Weights of a small GPT-style language model, trained from scratch on English Wikipedia: width 224, 4 heads of 64.
MLP neurons of a small language model. Each row is named by its layer, matrix (gate and up: input weights) and neuron, and shows model dimensions 0-127. Each number is 500 + 25 x the weight over its row's rms, rounded and kept within 0 to 999. Numbers have three digits each. A neuron's up and down rows have the sign that makes its largest values positive.
After each neuron's rows, "fires on" lists the tokens most often at its 100 highest values on Wikipedia text that the model never trained on; "fires after" lists the tokens most often just before its 100 highest values on Wikipedia text that the model never trained on.

L7.gate60:507493515503475471480487490482501536524490507543512503487520486491480545508531521499485543496512486503514485492525524524502516516520462542494498473527494515501533551488494467490508529471554537501508515509491504549498494461474489494518516539487441532527507460514465548466471504517502536449448511519487529514493441500497487537512525500467496459551533497501527509508503509486489523480522
L7.up60:530494507527498528512494514511521528503463494516535499485542511534466533486510483525463462480462509543512501472477524502442502495489473472487481531486521522509498568527507463505488494475522511407502493488477477553443476482473501498512548531474511493486524487509497487554474513482451537487529543470510488554498474489490472519474506511517496506473483509500497501499485519484540483476496
fires on: "S", "A", "E", "R", "L", "Z"
fires after: "-", " I", "°", "I", "C"

L7.gate111:532485524416489515545493477511473477507526518495518510526509529575464474466498492537462494495523469494541506496547488461506557455466499474486506536503505520517454504470485512514499515453475491498497549515521499490517508492505494474500506512543477477533519551485468511512536542533458496497508505541516487462546510491536513532475525528461496538495484528482496491532542462494509500488501
L7.up111:531483500504561476511485513540508498510489523490513528521480448505489506487495480500477537457460508501514501463485505485464506437466476500515532515488514500518509511533536535537517469550446499467467525515515446557532538499529526474521478487505486538540497489489511490471502479507459528522485480497524445511530475473546493502527481488490501481486505481501514508504522498506507442539505
fires on: "\n", "h", "th", "od", ",", "am"
fires after: "\n", " S", " J"

L8.gate266:493547475511480524458454524514546499491521484509513482513503539506521500527483453436527520492490520473485522534473482485467502489510512492475489516484486483485506513451534498504561480486560470494481478536489495496501532538485478463491517531470485511533442483520516498490469492548491495483500468471512529513488501534477487536460513514466525525483533482520444480484501505498546493519511
L8.up266:515532479513472491464548509525510509508445512513497511487489499495492527524501463456535496438503493505492533524528541507496483483474469486535504490469488511509479496481532493461487513492509501531486492512476532516476511511481495515518484521544487515495536479508482539479506451530531558492515488460509543456480498511469501488509503506493539533497508480523526503465496532515576524540525
fires on: "1", "2", "0", "v", " |", "ut"
fires after: "0", "2", "ime", " min", "ig"

L8.gate223:482513475533487550535527458528475505510511473461439513510498523489482487472477513494497464478542473481494544520460506481470545511481519522470498468489540493530459539540462465499507523460518497490528488465522477500455539527573539475500504492510500480537472516483468488531515487503492509496519468530473511515527521470472494483471504519523494526464516511536480511491483484505504478511501
L8.up223:535471506521485521538496474485502551487481485483487501504524485483506517508505511499477496462493481481440536515498488489499530516512459542507489513484518472507422462515470553513537544539553519506523496536515450546506545529478507496467514556492537490518479501485466512529558564492478493488516448527442499484490503497520494478532488510492512494474493508507473475488512545561465492490446
fires on: "al", "es", "ed", "av", "ow"
fires after: " P", " p", " D", " v", " C"

L6.gate165:494517501491510472478495446525532503507485472493556492504475504455502518467543488489499524536468456487466552524525489494491469482492489501492486493501511531452517497521522512487507582511519510503495506457495471446485498512496547486522507450485531480512501524526507458524489448484537477481491547536529475500484510500532503494498453495497517480463535528501506519467484514485512508472483
L6.up165:498507454522531510474519444503514492512463485461508490475462520481487513508518474455521504497521434476472490518471498512486466478498497512502515495509502474473514515524526518472519539527497489518508489460518476510469514520513538504503535485466502487518486517507492482533470480472525522502493566523482480562498511499502504540521462486485481500481524515477503507514484508502519489485513
fires on: "2", "3", "4", "5", "1", " time"
fires after: ".", "1", "5", "4", "7", "2"

L6.gate204:477519507481495551506458439477507487508505514558511501512522470457499566512488508510535489523526506490518486493527536496527527518489500489511517449477466491494507517496483538467464520472563492524508492498530529480537530475550503522497543529547500494537506497567483522477529463532480493505508451535500514500479519538500471498488525511481488491534525466524546495474537501522477547454535
L6.up204:492461514520515520487463474485512519486530535509483510506512467472475556479512479442549482530481544524508551499537517515538503547521510490513527460513502508513506490503498539466465483482513489526514516518497519472512518477526500480497505515530501526529492508541444529411482482501539520500512451552514499478454471478489495524499508461524503472501535490531525496496551477511496538514509
fires on: " the", " an"
fires after: " in", " of", "In", " and", "\n", " as"

L6.gate169:496464489551508450482471472485586493518449503484517475488498542503497535515526476490506456481483502488493538518525525542491479502457452511519475467459503501470498517500512505537528497496510465486492516503484431542429474505478481479517510488468492502524495496507453482489504511468510463481503522528544502506488486488524526517514481535481488454489538491535507542493504517519537536492506
L6.up169:478502499528494490493429461497515481492460512486491523522496510519516506526517451489483511478485484437453507534443505539502485505474493517498493508454503481516503505511514490525465538520486512453448477506520493512418502552517514500530489499495512523472492510504471496530495484484544506504467500510479495509505512524537490492547479506496470521496510530524466547501482525457470503516501
fires on: "1", "3", " |", "8", "9"
fires after: "5", "1", "0", ".", "2", "6"

L7.gate131:479494500527519532498504486527477489479485461474481482465489488482503487452442495475504510507506465496506535496488455475507505512486505501496504496506508523512540456440468511473488493465460502498482480540503459513452525523534523476478516485467473487525502523489482456498538503494482511494521472483461501504523505510459517459426464505506497496532468477441495538452466501559536480516494
L7.up131:488488506526493508473494495488452481486460501496515511499519492513527476538502526467485493478493526463446511498501531472495509448527458547528500487465496509491463514440441463494489496458525453495485477520447489482553548530554541515466435487492519532465545499503470504500491469534492480510504475484475531521503484529482512493506485487470507507496505534505498498476497511531518456525533
fires on: "el", "ay", "res", "ow"
fires after: " D", " d", " P", " p", " B"

L7.gate355:490526479492550501475543498500516497508507516508516474488519495451523542481538516540502492502463525547528466492557491525481455532498499493525481489518506515489570509506499508490530514501528513533510545506526500545501465478461479499485497493522452532497515481503532528515501505503491485494485513468533516509530478474500489503550498459542543458542555513507477497473538494530489516454492
L7.up355:491452493491462472520525515520576515482475472495528494502523521494476461515521456443477519493481496491460502461466538501517471472513495539509486540456490461481481505478473484484487511497442503492474484530504427561504511555514521493532527487516489504518455532529496465517510490469493461434523506490520537512484487487503489505512500524519499498493455511540512534540466557510519497500498
fires on: "9", "1", "2"
fires after: ".", "0", ",", "7", "6", "3"

L6.gate291:516487471502475501442455437515523539500496492500536468472565508513514499493519511517488529517453482547482507527540493482498467475521515484468508512543528482482502487515506532520501482472504488510462509483522485505500487478484476525526573495501527492510487464506502524504438517497522480530537553520558510537497469478534496520498503538512510455517508492490490513504467531497476506537484
L6.up291:510517508488520485533484503520542503477524466481502490508500498499525482497472425512489520458500538526516489464493527525453511475520451499500460499460507513504463460491537504510491518486432501507495494467491458476489505539494473497494493516535479486515515524509491476507504492477477462460521476501474537514514534517497509471501435490492452525511458513516496509499485545436507488579476
fires on: "1", "2", "3", "4", "5"
fires after: "5", "8", "6", "7", "0", "9"

L6.gate12:534513496492482486502485485512484527492536477500470462512517507465523454514477502460498459542506505530525521493482500501518526506489538447492530500496506516489461455438479516503476493534511504531482522512499451471528535504549528504496530523556496454484492502516504467473489531477506513523450501504492455483512546480501520512504516511517505508484478533490511413501509478542483522496520
L6.up12:506477484491548504511494488500520497502509517545525495472488433511447519471449515558527475545514540417523526473546527494473505500512482544520501474501466492484551517498537582468483520496508500510521491473488517504507500496476476505492465469503479533475467477509454519479469551528478506496497492503518555487505454470503472506515510474482526506485484459518530502523491495507538482480472
fires on: "\n"
fires after: "\n"

L6.gate73:519480473509497498524499515514467496477516545514459482544533461487501488506483506532487495544545441543509465483521499474495536483510506495531508502493475464521500490462517511516461501512498516498490545517501536530516503501512515476480508492519482509560454504514502519490512549564487506489542422504477518475537532492521495514466513495459518455485466478483509462469537466481502447510542
L6.up73:491445503486518510518531518492466506481528521542494466522514473479492484513475531529497499514495466505534521498524520448498487503540495514511491510493488547473490488489472506457488485517478490545460504548506490543514503470516507486518477455487483508531501537521505529466509523575509492516510467522515527508511506473515486523498529499470519487478471492491524486518553477469511459495514
fires on: "\n", "."
fires after: "\n", " No"

L6.gate308:521514505498503511512496484522476514508531528541507468528502483512467505461458520485496493501521516491520510485505520481495509500524486487507476500498490457520490509504509503490461472473509514486511490545485504503507532494525519502484477531544453491525479491528479524453545544562450516506521448524529537467512499523493519501518506490494517491504463462530537516533553493506531501501498
L6.up308:515508509476506516496472487531461558477533513567513473518508507505484511489465493483493497490542509456549509509531508484508496548512504518503485513509478502500484465490493525456445479480528531509504486519464506508497528473512496511462494548555444475504462499515469532443518528557505540491512445531506491463510504498511514551517510488474537487523494459521499489546514472501513492495497
fires on: "\n"
fires after: "\n"

L8.gate15:506459489484472533493507481504466517496508539489556522519535542536507507534498502498475509521512529495460523514532512450520457537486513542499504539493502536492506543482465481484525502453494482517498511508487544473527456500485525522501514502512509467515501481538491516501510484554523483489488503441468515518531460519502517540485524515495498515502488482475489525501519512467516484504547
L8.up15:496512470501493455514463505503498541505487473484469506489504494475514486499503447501499508509504532468524510515490496486528495532476483506493518531528472492477482494512515526504476522479526470470530500514518459466482513545469477466517444471484540492475508475482509513515504503470494510451507500589474515477496501489547499516529476495461504466572459502506511453534458524502517526493501
fires on: " of", "le", "el", "i", "l", "a"
fires after: "p", "m", "c", "av"

L5.gate234:504454476506501524463529499516523509488522491517486508483543494453485512523505495507492485534480518551497503477527494516491516512519378503504512483473484514485515483491471527484494497489478499501490476498520489482453508476494511466477486541511483492489476466529483509459519517536492485501474442518497527474480525491520478530508507523466512473509505515536514389524524504526511527528496
L5.up234:480508489479508496485534491507519508503483464504472494509493512481497516490527462504520501497423498527502495503513549523490493519463472510470534462513482503479471501501505567488433517522474511490452492514462478523445539492523518492513480550508521515527489487529433524512496537519518497498467477519501501505491506470499491492503484462479502502475506527494487496490488497494514447477510
fires on: "\n", ",", "|"
fires after: "\n", "a", "i"

L6.gate120:522512485519501493488538517488503512517526542500469467513474479524510506501479531521468510501464476482535516459528460452490547497458460468518505546490481506517476495481483526494446509486504498509499506514503517488504491485487524467494482525521504508506462490507446495487513557579457517501513471503534481474489510471478509505523528524468553497486482488476489462536482404536527483493514
L6.up120:534484480448495447486466497489470521453488512501477549464531515504530474478452557487502480482528532493547445511487473496476538518506527511507505557494493491484512519481489497506493449504508545505496551555492481505496503487512525492482508557525529489513496536508527482453508499512493495487491504473469469492514482467559474534494507488501515515502515507480457544525517470493469496490485
fires on: "\n", " ", "."
fires after: "\n", "|"

L8.gate423:546547488505524509458481481525527516488482516498499491539553508492518471485507507506514549501497490470477505539501507489554503525537518494510511492495511488512533463496508500467480509461520467516540514505484451458478508510512503499471517551533449456539506456515507545473444521505495497513485448478494528510512515523503500512502454517494516489498472493519454500494518486485526494522506
L8.up423:489534490518520500452475491514489491484476504497461493503496499485505483463512466481500521466527451468444510517553505452504505490528528524498482498515506509511473480530528506492525512554529489528510515500483500513460523470521540512508536481474502489488520444548539532479472504481497491507531463507500521513495476486469506503482489470484496493543468490446498537508505475528528475520489
fires on: "2", "ic", "0", " t", "ory", "1"
fires after: "0", "2", "1", " m", " ind", " st"

L7.gate300:478480504541495544557498489506502519506496473514511515494497498462493506504479479508504455520514490495461515470434529500498491513473532511519456535500487482458485477510521495507476538477509483507549512507500557494491501540520485517480462542505494528510529516544570467461497479517515506497506482444457511542502521488502492495468498550468507511518499518503459527509509497510515499497511
L7.up300:486504483507492460499527471529485446515512462527483501530501467515517458474491509519513459521521503516513503472471550504465469489507514521518475484469488474485435476465518526526528500474481495525472513530503490499495496470518539510479424451519474503529476509502492512473490524494527487489497473548517401513504494469496508509509459491513470505499475534450479511471468463508508480524484
fires on: "in", "m", "ir", "as", "he"
fires after: " c", " C", " t", " h", "y", " T"

L6.gate276:496510492468517539507506479507461482496531535533514489541492469477470447478495564519532542546514492480491542491533488480520538515525500526520497510499454512532526480501515542473488487524510452515469530521492500501526527462519546488493508468528506482555486536520499517435488528573465536474462474544468486463507505491483478523488529536452482456549513478528531492495538502517498527471513
L6.up276:515510500505497516500503498511462494476514495493478469535497512455491496478470559505532492535529546520512530526540550523494487506517463503523495474483482517500527500463498542467447491512501467503524541533485503509572517454514533499471495465511506499521465532495480535416478515552453548479492449535496524480507501468518497536499499480427508494531507503490535488527522485529485507459479
fires on: "\n", "\""
fires after: "\n"